config.yaml
n_layer: 12
d_model: 384
norm_eps: 1e-05
init_std_qkv: 0.0184
schedule: "wsd"
decay_shape: "linear"
seq_len: 512
train_tokens: 684200000
MLP neurons of a small language model. Each row is named by its layer, matrix (up: input weights) and neuron, and shows model dimensions 256-383. Each number is 200 + 20 x the weight over its row's rms, rounded and kept within 0 to 999.
A block is one neuron, or neurons of one layer that tend to fire together. After each block is what it responds to, as a language model described it from the Wikipedia text at the highest values.

L7.up56,180,197,222,189,200,197,189,191,186,173,205,205,225,191,177,161,226,211,204,230,183,221,209,227,234,211,182,198,186,204,136,231,182,211,202,201,196,175,184,194,182,224,177,193,215,183,221,172,239,216,206,218,177,187,213,213,194,206,197,179,190,175,204,221,212,173,175,208,168,176,209,182,188,191,211,214,166,258,208,190,170,201,167,224,249,224,190,179,189,218,175,213,186,218,219,207,243,164,194,179,171,185,214,172,228,200,199,205,199,197,191,175,170,166,218,219,173,225,211,225,209,167,243,200,226,235,193,238
L7.up273,199,180,272,220,198,203,185,163,212,197,214,190,210,176,192,212,234,194,199,183,214,178,179,231,200,225,200,163,236,210,197,182,186,215,182,184,211,210,218,190,204,150,162,188,191,202,195,199,202,200,182,219,171,155,184,202,224,195,163,188,182,195,190,224,202,181,196,213,194,189,216,192,192,184,217,201,174,229,207,204,195,212,203,231,199,229,197,200,190,230,233,218,213,235,186,203,194,163,198,199,178,182,194,215,224,208,208,195,202,173,201,184,215,189,191,211,189,207,193,164,202,190,193,185,207,198,173,226
L7.up329,202,211,176,191,196,200,187,199,202,198,176,195,225,207,191,186,146,174,188,185,187,211,212,216,225,177,194,175,224,184,226,204,198,210,235,176,200,199,215,196,197,253,186,199,210,215,206,189,213,201,171,208,232,171,206,220,157,154,195,224,198,192,187,206,186,184,178,187,217,201,242,181,228,201,258,253,216,227,178,203,203,186,204,203,171,234,228,189,218,205,191,224,196,226,209,219,220,184,205,178,165,211,192,196,172,200,208,234,197,181,201,206,213,190,229,192,196,195,218,211,184,208,227,220,187,207,177,195
L7.up380,164,180,184,198,206,201,217,213,226,224,193,217,197,231,218,177,195,211,168,204,160,216,190,213,206,198,197,215,221,187,187,181,172,246,190,208,191,183,202,166,145,217,167,208,164,198,219,157,212,206,188,207,208,202,208,208,218,192,178,212,209,249,195,186,192,173,170,227,207,187,198,187,203,176,228,206,223,218,209,201,172,183,216,177,221,188,177,197,181,189,223,224,236,218,235,225,224,200,178,190,214,221,189,176,240,212,184,232,213,168,191,189,182,208,192,248,168,206,195,198,201,223,207,238,193,172,233,202
L7.up459,223,167,193,189,206,209,214,156,177,217,196,210,205,214,205,196,187,192,197,228,198,225,211,196,209,184,165,206,225,203,209,227,202,216,190,208,204,194,195,188,206,198,203,170,203,193,237,187,185,192,163,222,206,208,226,214,202,228,176,193,207,222,215,204,187,176,154,230,166,197,201,171,204,195,189,216,226,235,205,210,212,216,184,209,203,172,217,159,202,193,174,193,183,200,231,201,225,193,197,193,190,222,196,188,192,175,195,225,191,187,214,209,216,179,206,185,207,212,185,222,193,210,199,214,212,211,210,236
L7.up694,181,206,230,201,208,194,222,203,202,187,218,249,224,167,205,154,211,190,210,208,189,178,187,202,179,197,149,219,203,225,193,205,188,172,185,191,208,196,182,207,180,183,207,184,167,200,252,228,187,209,175,203,208,175,227,188,194,186,184,207,208,230,202,203,204,185,188,178,200,226,225,204,237,160,224,189,215,208,201,223,196,184,201,194,200,199,207,204,176,150,180,234,197,223,222,202,249,215,175,201,227,165,196,205,228,149,170,217,203,186,207,207,199,158,211,219,170,225,186,200,199,190,201,199,205,192,176,213
L7.up1293,161,206,201,204,223,199,193,172,220,211,210,173,223,189,201,189,210,216,185,229,179,222,173,189,227,193,174,221,209,204,192,194,156,217,218,184,240,172,173,220,180,189,218,206,202,201,240,192,208,194,188,215,195,192,185,205,217,189,193,191,166,225,202,215,179,192,189,172,174,172,181,196,201,168,242,202,239,228,180,196,184,184,181,211,215,198,215,190,192,221,190,214,217,233,208,170,209,222,183,187,218,169,193,186,203,200,216,213,199,144,197,207,198,198,244,197,202,214,162,221,185,201,222,196,170,175,177,203
L7.up1452,181,168,186,206,201,201,201,184,175,202,203,225,229,195,191,209,197,203,208,214,212,186,196,215,202,229,181,210,208,208,204,189,173,201,203,187,202,184,181,167,159,236,184,199,186,214,163,188,187,194,204,213,243,195,202,200,199,183,199,179,192,222,202,203,187,181,224,197,202,197,200,181,216,137,220,189,271,191,196,213,177,185,195,204,151,207,226,194,213,213,176,189,199,194,226,195,215,186,208,152,174,174,190,190,213,209,185,212,190,195,198,177,221,201,196,173,195,189,188,217,201,217,234,229,215,177,186,210
Responds to: Adverb-completing pieces or first pieces of participles right after was/is, before the main verb, e.g. eventu-ally, of-ten, s-elected.

L4.up863,177,194,196,221,232,195,196,178,174,219,201,201,210,179,196,171,209,206,196,188,219,232,211,222,192,202,150,191,264,214,187,208,197,210,175,174,186,205,223,227,217,199,178,190,194,200,227,183,196,193,202,184,203,195,194,179,161,180,145,171,215,184,202,205,213,177,178,196,168,187,194,228,200,187,190,170,193,203,172,215,201,197,194,207,204,210,209,228,155,242,228,223,227,211,219,205,186,202,232,187,221,183,201,195,221,187,208,199,209,201,188,216,241,188,215,221,198,191,174,206,176,202,218,189,225,208,181,238
L4.up998,193,212,210,199,177,196,252,199,197,205,193,236,196,187,200,209,213,218,210,214,220,197,184,185,215,201,219,170,244,179,196,192,174,218,161,155,214,203,196,191,197,203,192,229,176,183,224,196,182,211,160,214,183,225,199,238,183,203,219,189,164,188,177,174,216,196,216,218,204,217,206,175,200,167,184,203,184,204,161,180,217,181,210,177,190,205,196,226,207,185,202,224,156,220,205,205,180,181,199,177,185,157,212,210,223,167,228,258,229,191,199,206,211,209,196,267,185,217,197,197,184,187,190,181,203,191,161,225
L4.up1012,200,203,194,216,215,181,166,190,205,209,209,212,196,159,207,212,192,207,177,226,188,166,226,182,212,213,160,198,210,207,214,180,193,197,167,183,204,233,185,212,181,211,189,199,206,198,221,189,172,185,206,171,201,186,211,173,180,203,191,187,182,210,197,233,188,190,228,226,172,184,212,193,176,209,202,179,193,216,207,191,194,172,194,186,200,220,209,200,197,209,248,188,190,198,237,219,188,179,173,213,212,189,166,199,210,181,196,217,216,204,219,199,192,152,235,179,187,199,176,205,178,215,209,214,215,229,211,236
L4.up1132,181,206,190,242,223,221,187,196,195,206,191,214,197,213,205,200,226,244,212,226,190,194,179,229,178,183,181,214,209,214,210,197,185,207,185,238,190,198,184,203,220,207,199,209,205,186,203,170,201,180,227,208,202,222,186,208,172,186,203,197,177,189,181,192,219,182,194,184,148,183,205,212,177,210,203,194,186,228,169,171,190,180,168,204,198,184,203,182,217,183,197,190,218,214,205,216,201,171,190,184,209,211,197,190,176,186,186,231,169,195,207,240,219,219,202,194,189,212,196,201,197,217,227,151,198,203,190,232
Responds to: Words filling the slot after an auxiliary and before the main verb, mainly not (was not, would not), be, been, also, and adverb-ending -ly pieces (originally, previously).

L7.up132,194,204,193,179,203,204,222,220,206,235,184,201,159,181,208,209,186,167,189,199,193,206,184,213,209,176,197,165,168,193,204,158,187,193,210,206,180,164,166,185,218,192,206,211,224,188,221,211,184,206,201,193,222,189,196,206,216,218,223,229,206,225,213,193,178,189,176,182,199,237,188,197,228,213,191,200,208,186,212,210,198,165,237,204,211,171,177,203,238,210,237,177,184,190,209,201,198,193,175,223,151,208,179,207,185,204,223,184,202,206,190,203,206,212,210,212,169,217,201,200,200,195,193,176,195,193,214,202
L7.up202,192,200,206,211,200,209,188,201,198,210,205,217,219,178,189,176,172,181,199,206,197,187,203,198,183,186,170,160,212,204,178,223,228,197,233,233,195,188,240,206,178,193,155,187,162,214,208,201,193,180,211,168,186,162,197,213,202,201,219,177,179,178,226,185,209,176,230,235,207,185,215,227,182,211,190,201,186,203,180,205,195,190,186,191,191,181,203,212,186,204,190,190,231,208,184,195,216,218,206,193,186,165,185,209,221,190,199,228,197,204,216,186,166,225,217,232,216,188,186,196,202,160,170,170,218,196,208,210
L7.up214,141,229,205,201,216,191,194,197,206,204,185,216,158,182,212,207,200,216,147,165,201,162,177,199,191,170,202,154,187,205,224,221,225,188,212,156,204,170,191,204,170,191,207,175,213,174,210,155,217,192,183,175,178,171,181,193,162,193,179,195,193,221,176,234,221,196,237,193,154,202,218,209,237,204,215,188,199,233,196,235,204,175,214,191,181,213,154,179,237,259,191,200,198,212,193,206,187,189,206,199,205,222,192,172,203,226,220,177,203,236,193,228,183,242,223,202,222,210,201,188,191,191,192,223,209,213,180,185
L7.up852,199,222,205,201,195,208,185,181,211,190,209,175,182,206,193,230,203,207,176,196,214,219,181,230,186,199,187,186,217,234,189,198,216,202,182,229,182,202,197,174,190,212,208,195,220,170,219,210,228,205,208,201,179,161,163,226,216,200,206,189,207,211,175,224,194,161,217,169,204,209,221,220,250,204,199,217,181,180,180,196,185,191,221,184,199,198,168,172,221,206,214,211,202,232,208,240,207,204,200,213,205,223,189,178,198,204,184,196,183,201,202,207,195,203,211,202,178,220,192,163,205,230,196,177,204,188,217,193
L7.up948,191,214,208,204,171,225,223,256,189,160,160,191,218,202,220,162,193,189,215,206,205,211,196,201,181,167,172,155,234,186,178,200,204,164,229,185,200,192,187,191,191,225,214,217,203,229,194,200,184,186,197,187,202,209,176,208,205,218,198,213,201,214,198,189,226,186,225,205,182,172,203,195,213,197,209,164,185,144,170,222,176,186,194,214,220,166,190,174,207,181,205,212,190,224,205,189,227,243,176,170,216,174,203,174,214,172,235,227,203,216,198,220,177,212,174,184,211,245,159,173,207,219,213,197,182,200,208,179
L7.up984,181,198,182,200,214,205,169,224,215,190,204,230,234,183,192,177,161,185,155,197,189,212,191,190,177,215,171,169,221,215,146,185,225,162,201,237,166,178,195,200,215,186,182,202,209,236,207,192,201,209,190,219,197,183,185,214,197,207,223,208,197,206,200,204,206,187,187,247,160,160,201,196,206,168,150,199,216,196,169,197,220,169,202,185,203,204,192,176,206,203,208,191,210,222,193,173,207,212,176,209,224,172,162,203,200,187,193,193,180,180,188,207,219,229,190,245,227,209,160,226,171,162,224,184,202,210,178,210
L7.up1307,182,233,215,178,182,164,179,201,220,190,190,174,203,212,199,186,181,204,191,182,203,179,202,211,171,184,192,154,173,216,185,212,162,195,190,205,174,189,217,178,192,179,211,198,197,179,214,198,194,211,208,225,192,189,216,214,196,169,210,163,204,182,178,203,222,178,217,224,188,224,250,181,238,239,206,204,186,197,203,172,194,210,210,209,181,203,215,217,199,186,224,214,191,226,216,236,229,178,201,176,198,182,151,200,185,171,234,218,198,207,168,225,182,193,205,225,216,183,208,168,193,174,203,155,213,231,222,221
L7.up1319,212,233,197,195,219,190,212,255,193,186,193,164,194,216,201,184,194,206,195,182,221,222,198,199,214,190,173,164,223,197,204,196,210,205,230,173,146,178,227,199,214,193,172,205,207,191,224,201,213,150,206,200,214,202,227,195,200,167,177,187,205,229,171,218,211,193,215,197,196,224,198,183,227,190,214,212,181,208,197,212,200,207,203,181,203,190,185,162,228,178,203,207,209,208,202,196,186,192,206,187,181,192,169,171,205,178,234,190,209,209,217,209,171,229,205,208,195,214,236,195,194,197,199,187,203,202,217,193
Responds to: Numbers, dates, and month/day tokens at the start of table rows or list items, such as row indices, 14 August 2023, January 7.

L3.up513,187,219,164,216,187,224,158,180,217,221,181,206,210,210,215,167,217,178,206,209,232,196,169,176,194,201,121,202,177,183,192,191,200,217,203,199,201,176,168,225,216,190,195,169,183,211,212,224,186,201,205,210,201,211,186,183,175,209,189,188,166,204,191,174,183,175,223,214,196,171,214,209,200,223,230,170,205,172,195,220,187,205,191,215,180,209,211,190,185,168,196,183,207,220,189,194,204,197,209,197,173,174,218,212,199,216,194,242,225,216,213,192,208,206,169,212,218,197,182,253,202,219,231,204,188,186,212,206
L3.up689,156,191,186,223,211,196,186,211,209,188,216,252,194,214,230,174,185,167,209,199,184,212,183,177,201,170,141,196,205,228,162,212,205,179,207,229,215,178,199,207,237,198,214,209,209,206,200,221,194,204,183,238,190,204,191,177,182,176,160,186,183,187,195,175,219,175,191,220,178,208,203,171,205,226,209,163,197,223,195,230,183,191,173,188,210,195,191,203,201,202,189,213,199,214,202,194,215,192,213,205,189,169,197,195,189,220,188,194,221,183,215,173,186,214,185,178,186,197,192,221,206,186,205,174,178,190,200,194
Responds to: Suffix pieces that finish a split word, like original-ly, actu-ally, present-ed and engine-er; also object "it" after verbs and closing "==" of section headings.

L4.up241,214,217,155,196,252,185,183,169,204,197,219,220,175,210,182,176,152,180,197,190,168,217,165,186,186,200,171,178,195,213,187,185,215,169,203,153,193,190,213,205,185,218,209,211,214,228,195,194,201,198,204,195,200,169,207,200,189,217,173,204,191,195,210,191,218,194,177,212,171,206,195,182,164,206,243,175,199,209,187,189,214,176,184,210,175,172,207,178,221,214,172,160,191,207,197,205,194,185,208,218,205,191,211,198,162,213,217,221,239,198,179,225,195,227,217,196,202,209,196,198,196,220,211,174,156,232,231,197
L4.up470,180,202,201,196,203,217,177,148,240,179,180,215,197,222,222,204,179,201,183,195,171,225,195,218,165,227,204,205,180,201,194,218,224,155,230,169,197,183,183,190,209,204,198,246,213,208,186,208,201,198,194,203,179,144,219,221,201,207,196,204,191,205,185,162,215,192,174,213,175,189,216,184,188,195,188,201,157,204,199,176,202,174,200,201,195,205,181,189,214,238,197,175,212,183,226,228,207,182,181,214,169,188,211,206,195,222,235,211,227,193,197,228,193,196,191,213,206,211,196,208,198,192,171,189,184,187,212,195
L4.up816,167,214,240,211,197,192,177,151,198,155,193,215,200,216,206,196,194,200,201,211,187,202,168,218,204,230,150,172,173,189,195,234,226,175,219,193,185,188,192,199,231,203,205,224,214,204,190,179,213,181,204,192,176,160,186,219,183,215,201,213,196,197,181,217,218,200,215,204,193,245,194,196,193,202,214,180,195,218,217,197,206,170,214,200,201,201,196,190,189,200,169,183,183,174,247,215,173,193,178,222,211,187,189,181,219,208,181,240,219,205,211,219,173,220,176,197,190,209,219,214,188,187,188,224,198,220,209,202
L4.up1168,204,201,210,199,192,194,218,202,205,215,221,250,217,167,197,175,203,185,183,223,174,251,218,232,177,232,200,170,179,162,221,199,294,197,222,170,192,209,189,202,209,218,201,207,151,207,205,168,240,191,176,178,206,164,206,211,183,211,223,233,214,208,208,180,204,182,167,213,211,185,203,206,183,187,230,183,175,172,200,211,225,194,210,184,178,195,188,201,173,172,178,217,216,197,203,202,195,180,150,211,190,224,197,209,202,202,226,216,219,199,220,198,193,188,190,218,195,207,194,193,174,161,203,198,199,214,206,205
Responds to: Final pieces or whole words of nouns for a person's job or role, such as office-r, songwrite-r, Method-ist, politician, director, president.

L7.up257,196,209,175,198,224,184,190,184,203,207,193,234,223,219,181,201,188,207,210,184,185,191,178,185,189,200,193,214,179,188,182,214,201,187,245,197,201,183,181,197,231,203,196,211,171,221,234,185,213,213,174,175,189,187,170,209,180,167,214,162,199,193,163,172,221,198,185,180,200,182,192,234,237,200,199,169,199,190,218,224,224,168,196,236,236,181,199,219,192,189,206,208,174,199,230,205,199,209,168,192,185,176,215,214,204,217,204,146,174,187,182,193,242,242,200,192,173,190,207,210,192,203,189,227,183,174,185,214
L7.up446,223,214,209,177,248,204,203,235,209,201,197,245,201,222,175,197,239,200,190,200,213,224,175,193,160,180,221,214,184,236,211,206,239,197,201,178,188,220,240,210,201,238,167,177,226,218,223,223,196,193,226,195,190,206,224,197,208,221,210,216,160,216,154,195,217,188,165,197,163,188,216,194,199,203,198,193,179,210,209,180,197,190,198,205,176,179,183,190,207,208,206,175,240,221,203,201,207,196,192,169,208,204,186,180,193,216,205,189,196,197,221,187,179,167,173,201,214,204,180,203,178,166,210,234,183,225,183,244
L7.up493,194,182,209,191,170,186,163,231,235,198,214,216,225,200,204,172,220,202,182,202,208,177,165,197,179,190,209,172,223,219,184,206,226,204,240,195,208,218,205,211,228,237,196,180,193,199,198,208,201,196,233,207,205,176,217,205,204,160,197,178,199,198,195,154,220,210,187,201,158,201,238,185,195,204,201,196,181,206,231,217,199,161,197,206,210,221,213,200,236,190,163,181,213,186,202,233,210,206,185,198,178,215,173,210,190,215,213,188,189,204,199,202,237,237,166,197,201,192,219,223,160,178,201,214,161,232,192,234
L7.up793,190,185,204,208,202,183,197,214,193,182,228,218,202,191,221,240,204,222,199,189,187,198,197,200,175,196,223,225,198,232,185,194,176,231,211,211,189,182,212,237,215,161,193,222,206,199,246,181,203,206,190,182,189,189,210,214,196,236,220,183,200,207,176,229,246,201,187,195,171,201,212,196,224,214,191,169,229,172,209,151,194,154,213,199,210,174,185,186,188,201,195,166,212,213,211,236,183,217,182,223,155,186,236,186,184,237,196,241,183,211,193,218,201,187,195,178,190,206,190,175,185,180,194,218,132,186,217,185
L7.up911,187,223,174,217,171,214,191,193,207,178,210,185,218,210,202,150,219,218,181,190,205,193,186,175,149,178,185,161,195,214,204,231,184,224,195,176,222,206,199,179,219,221,221,224,204,208,199,199,197,189,189,252,213,148,195,198,217,219,215,184,198,191,200,195,192,190,176,208,155,185,213,188,189,202,187,209,194,218,216,178,192,198,176,206,213,191,243,189,200,183,200,145,188,169,218,198,172,218,203,166,194,185,195,209,220,222,182,192,210,210,198,229,217,185,190,213,193,232,184,193,167,226,172,219,197,191,189,258
L7.up1013,215,176,193,218,215,212,217,241,216,209,201,213,204,175,209,169,204,202,178,150,176,213,200,199,176,225,218,226,240,197,222,237,207,177,268,213,189,197,193,189,221,205,217,211,207,201,185,197,219,178,201,194,208,155,185,232,223,241,228,218,153,177,178,168,207,188,208,224,186,184,205,155,201,213,220,224,212,183,211,193,178,176,189,190,182,199,215,191,191,219,244,168,230,202,197,217,193,201,224,191,186,205,179,212,204,218,210,205,180,182,180,190,170,198,182,211,210,246,220,229,163,160,185,185,179,180,233,226
L7.up1113,208,178,180,206,222,182,188,203,203,193,209,227,227,207,222,227,189,192,216,191,186,182,186,204,188,200,204,171,192,230,183,197,195,243,202,177,209,197,175,211,187,215,176,207,195,219,219,191,197,203,176,200,230,194,204,206,232,209,176,197,188,199,159,205,222,181,192,249,151,150,205,211,208,196,217,195,180,190,204,193,186,183,186,195,175,218,186,207,200,225,206,210,177,235,185,213,195,198,164,217,203,184,237,198,195,201,214,174,200,205,202,206,194,203,177,194,211,212,209,223,196,190,208,240,161,208,198,199
L7.up1286,197,190,190,228,190,204,187,212,237,203,195,238,240,160,229,182,187,192,181,167,186,191,205,203,174,203,199,182,176,228,200,202,217,203,175,180,228,174,158,221,203,219,194,212,168,194,200,227,215,193,222,201,195,189,191,219,200,202,198,180,196,195,176,196,229,188,167,203,180,176,229,184,222,212,220,190,206,194,215,201,191,181,199,217,179,225,224,187,238,236,189,167,213,217,211,206,210,227,196,202,193,162,193,203,189,207,205,179,209,210,199,203,175,195,199,212,170,212,223,219,185,175,200,212,173,224,165,202
Responds to: Final pieces of split titles or role nouns, usually just before a person's name, such as Admi-ral, Colon-el, S-ir, May-or, and head coach; weaker on other word-final pieces like Reservo-ir.

L4.up188,181,221,209,188,159,242,184,203,214,216,186,166,224,193,223,172,190,202,171,191,213,185,210,193,211,167,182,167,201,227,199,206,205,192,230,184,216,185,201,192,181,212,186,176,217,204,197,216,187,193,201,205,171,189,155,196,211,156,168,203,229,160,188,183,182,199,192,174,199,235,210,224,215,208,178,157,182,187,169,192,219,180,194,190,228,229,177,192,205,204,188,170,231,217,210,215,207,207,194,187,173,230,189,196,182,182,198,191,186,218,221,186,188,222,174,214,217,215,194,150,205,206,181,197,220,220,200,172
L4.up641,193,231,174,199,210,198,170,216,223,218,205,181,204,201,199,172,156,198,179,184,220,182,229,191,201,156,185,176,208,193,180,204,195,213,193,175,192,177,204,211,155,183,160,200,180,218,238,202,207,196,200,199,189,183,198,197,185,200,208,233,186,198,180,167,204,187,223,190,211,224,216,216,226,175,214,197,218,191,209,189,222,191,214,189,194,207,213,195,231,214,229,180,225,184,206,194,207,180,227,193,184,180,169,200,178,213,224,222,204,194,215,204,188,214,175,202,200,215,210,170,199,184,199,215,192,212,218,180
L4.up1263,200,223,206,207,177,223,185,221,196,195,178,179,236,215,193,223,202,194,198,192,211,168,192,171,253,217,161,176,231,208,190,197,193,202,206,174,233,195,174,174,189,203,154,180,219,196,219,169,182,196,207,200,218,176,205,231,196,183,191,201,226,221,197,197,221,191,212,168,171,209,210,209,179,195,196,189,158,205,190,213,212,215,188,189,208,236,212,168,194,175,182,164,229,233,183,206,193,176,176,178,198,211,210,200,192,192,208,231,226,209,215,223,184,221,218,194,198,209,219,196,200,200,204,196,212,227,158,174
L4.up1270,200,254,171,177,181,230,198,213,212,221,165,194,215,215,184,190,167,211,179,188,189,169,222,165,208,185,215,222,186,181,193,162,194,175,222,188,199,187,173,175,170,216,189,191,202,209,247,205,208,183,230,201,218,207,207,197,219,184,200,242,220,194,189,219,171,201,214,209,203,214,180,223,229,214,201,210,174,205,217,215,222,221,234,190,206,214,255,207,202,192,201,178,194,220,187,232,203,187,231,203,171,217,192,218,177,188,181,200,216,212,213,214,171,189,225,203,173,225,192,179,188,266,179,201,197,198,207,181
Responds to: The first token of a new line in tables or numbered lists, such as the period after a track number (11., 2.), or a cell's leading space or number after "|".

L3.up676,183,209,169,182,198,218,200,205,219,221,177,176,212,229,195,185,184,191,177,174,212,214,208,218,201,192,206,171,209,178,196,231,173,172,187,208,234,171,173,206,190,201,179,198,190,236,225,180,236,193,174,179,186,175,203,228,185,207,159,206,189,162,188,177,190,190,194,180,174,219,185,211,180,168,208,189,195,216,227,205,225,215,190,183,196,220,199,185,202,207,205,165,206,220,200,206,190,204,201,197,147,220,215,209,182,195,228,222,185,207,179,193,214,219,176,221,223,213,196,190,198,200,183,196,165,236,200,198
L3.up1395,175,207,207,196,231,208,161,214,235,232,198,179,221,189,211,203,200,187,187,197,212,194,194,182,179,170,176,171,181,216,219,234,192,193,207,192,195,161,211,204,186,193,176,194,200,206,205,190,183,213,185,207,189,185,173,186,214,205,140,218,198,196,181,175,181,206,207,205,198,212,206,235,220,219,187,201,206,241,199,174,192,180,209,186,131,196,170,173,200,195,222,174,221,215,215,189,195,202,189,178,176,197,177,199,205,212,243,201,212,189,191,214,207,233,201,222,231,193,225,182,204,163,201,195,167,177,180,202
Responds to: The first token of a new line in lists and tables, mostly bullet dashes, also table pipes and leading numbers or years (e.g. "- Detroit Tigers", "| 2013").

L3.up999,211,199,189,186,218,208,186,218,203,202,227,189,207,161,181,203,210,225,194,138,202,215,179,231,212,202,207,199,175,200,199,216,203,208,215,161,213,203,180,190,222,177,174,192,219,220,188,180,188,213,242,209,190,208,199,176,190,249,204,216,221,197,226,192,217,185,170,205,219,212,203,180,179,203,209,184,234,232,203,224,170,200,193,197,203,187,191,183,177,192,214,202,240,184,214,220,231,172,229,214,175,209,225,187,181,230,201,185,184,186,200,196,176,203,231,217,169,219,220,199,182,215,228,197,165,181,219,179
L3.up1194,198,181,217,183,202,191,198,220,193,221,255,229,193,170,200,187,191,182,201,192,245,197,197,219,193,203,169,187,201,222,201,187,196,201,210,156,194,199,207,176,221,195,189,185,189,204,181,209,145,211,192,244,202,194,204,197,207,226,242,222,209,185,205,225,201,198,182,230,215,206,213,218,207,198,201,177,193,226,192,209,187,184,157,203,180,199,154,205,209,174,237,188,192,195,217,228,188,172,179,163,186,173,199,178,205,183,215,181,210,197,207,194,204,222,232,222,216,207,234,183,176,177,198,211,187,229,172,226
Responds to: Fires on the final piece of a split word or number in biographies and history, such as years (19|76, 7|38), Admi|ral, Lieuten|ant, Vice Cha|ir.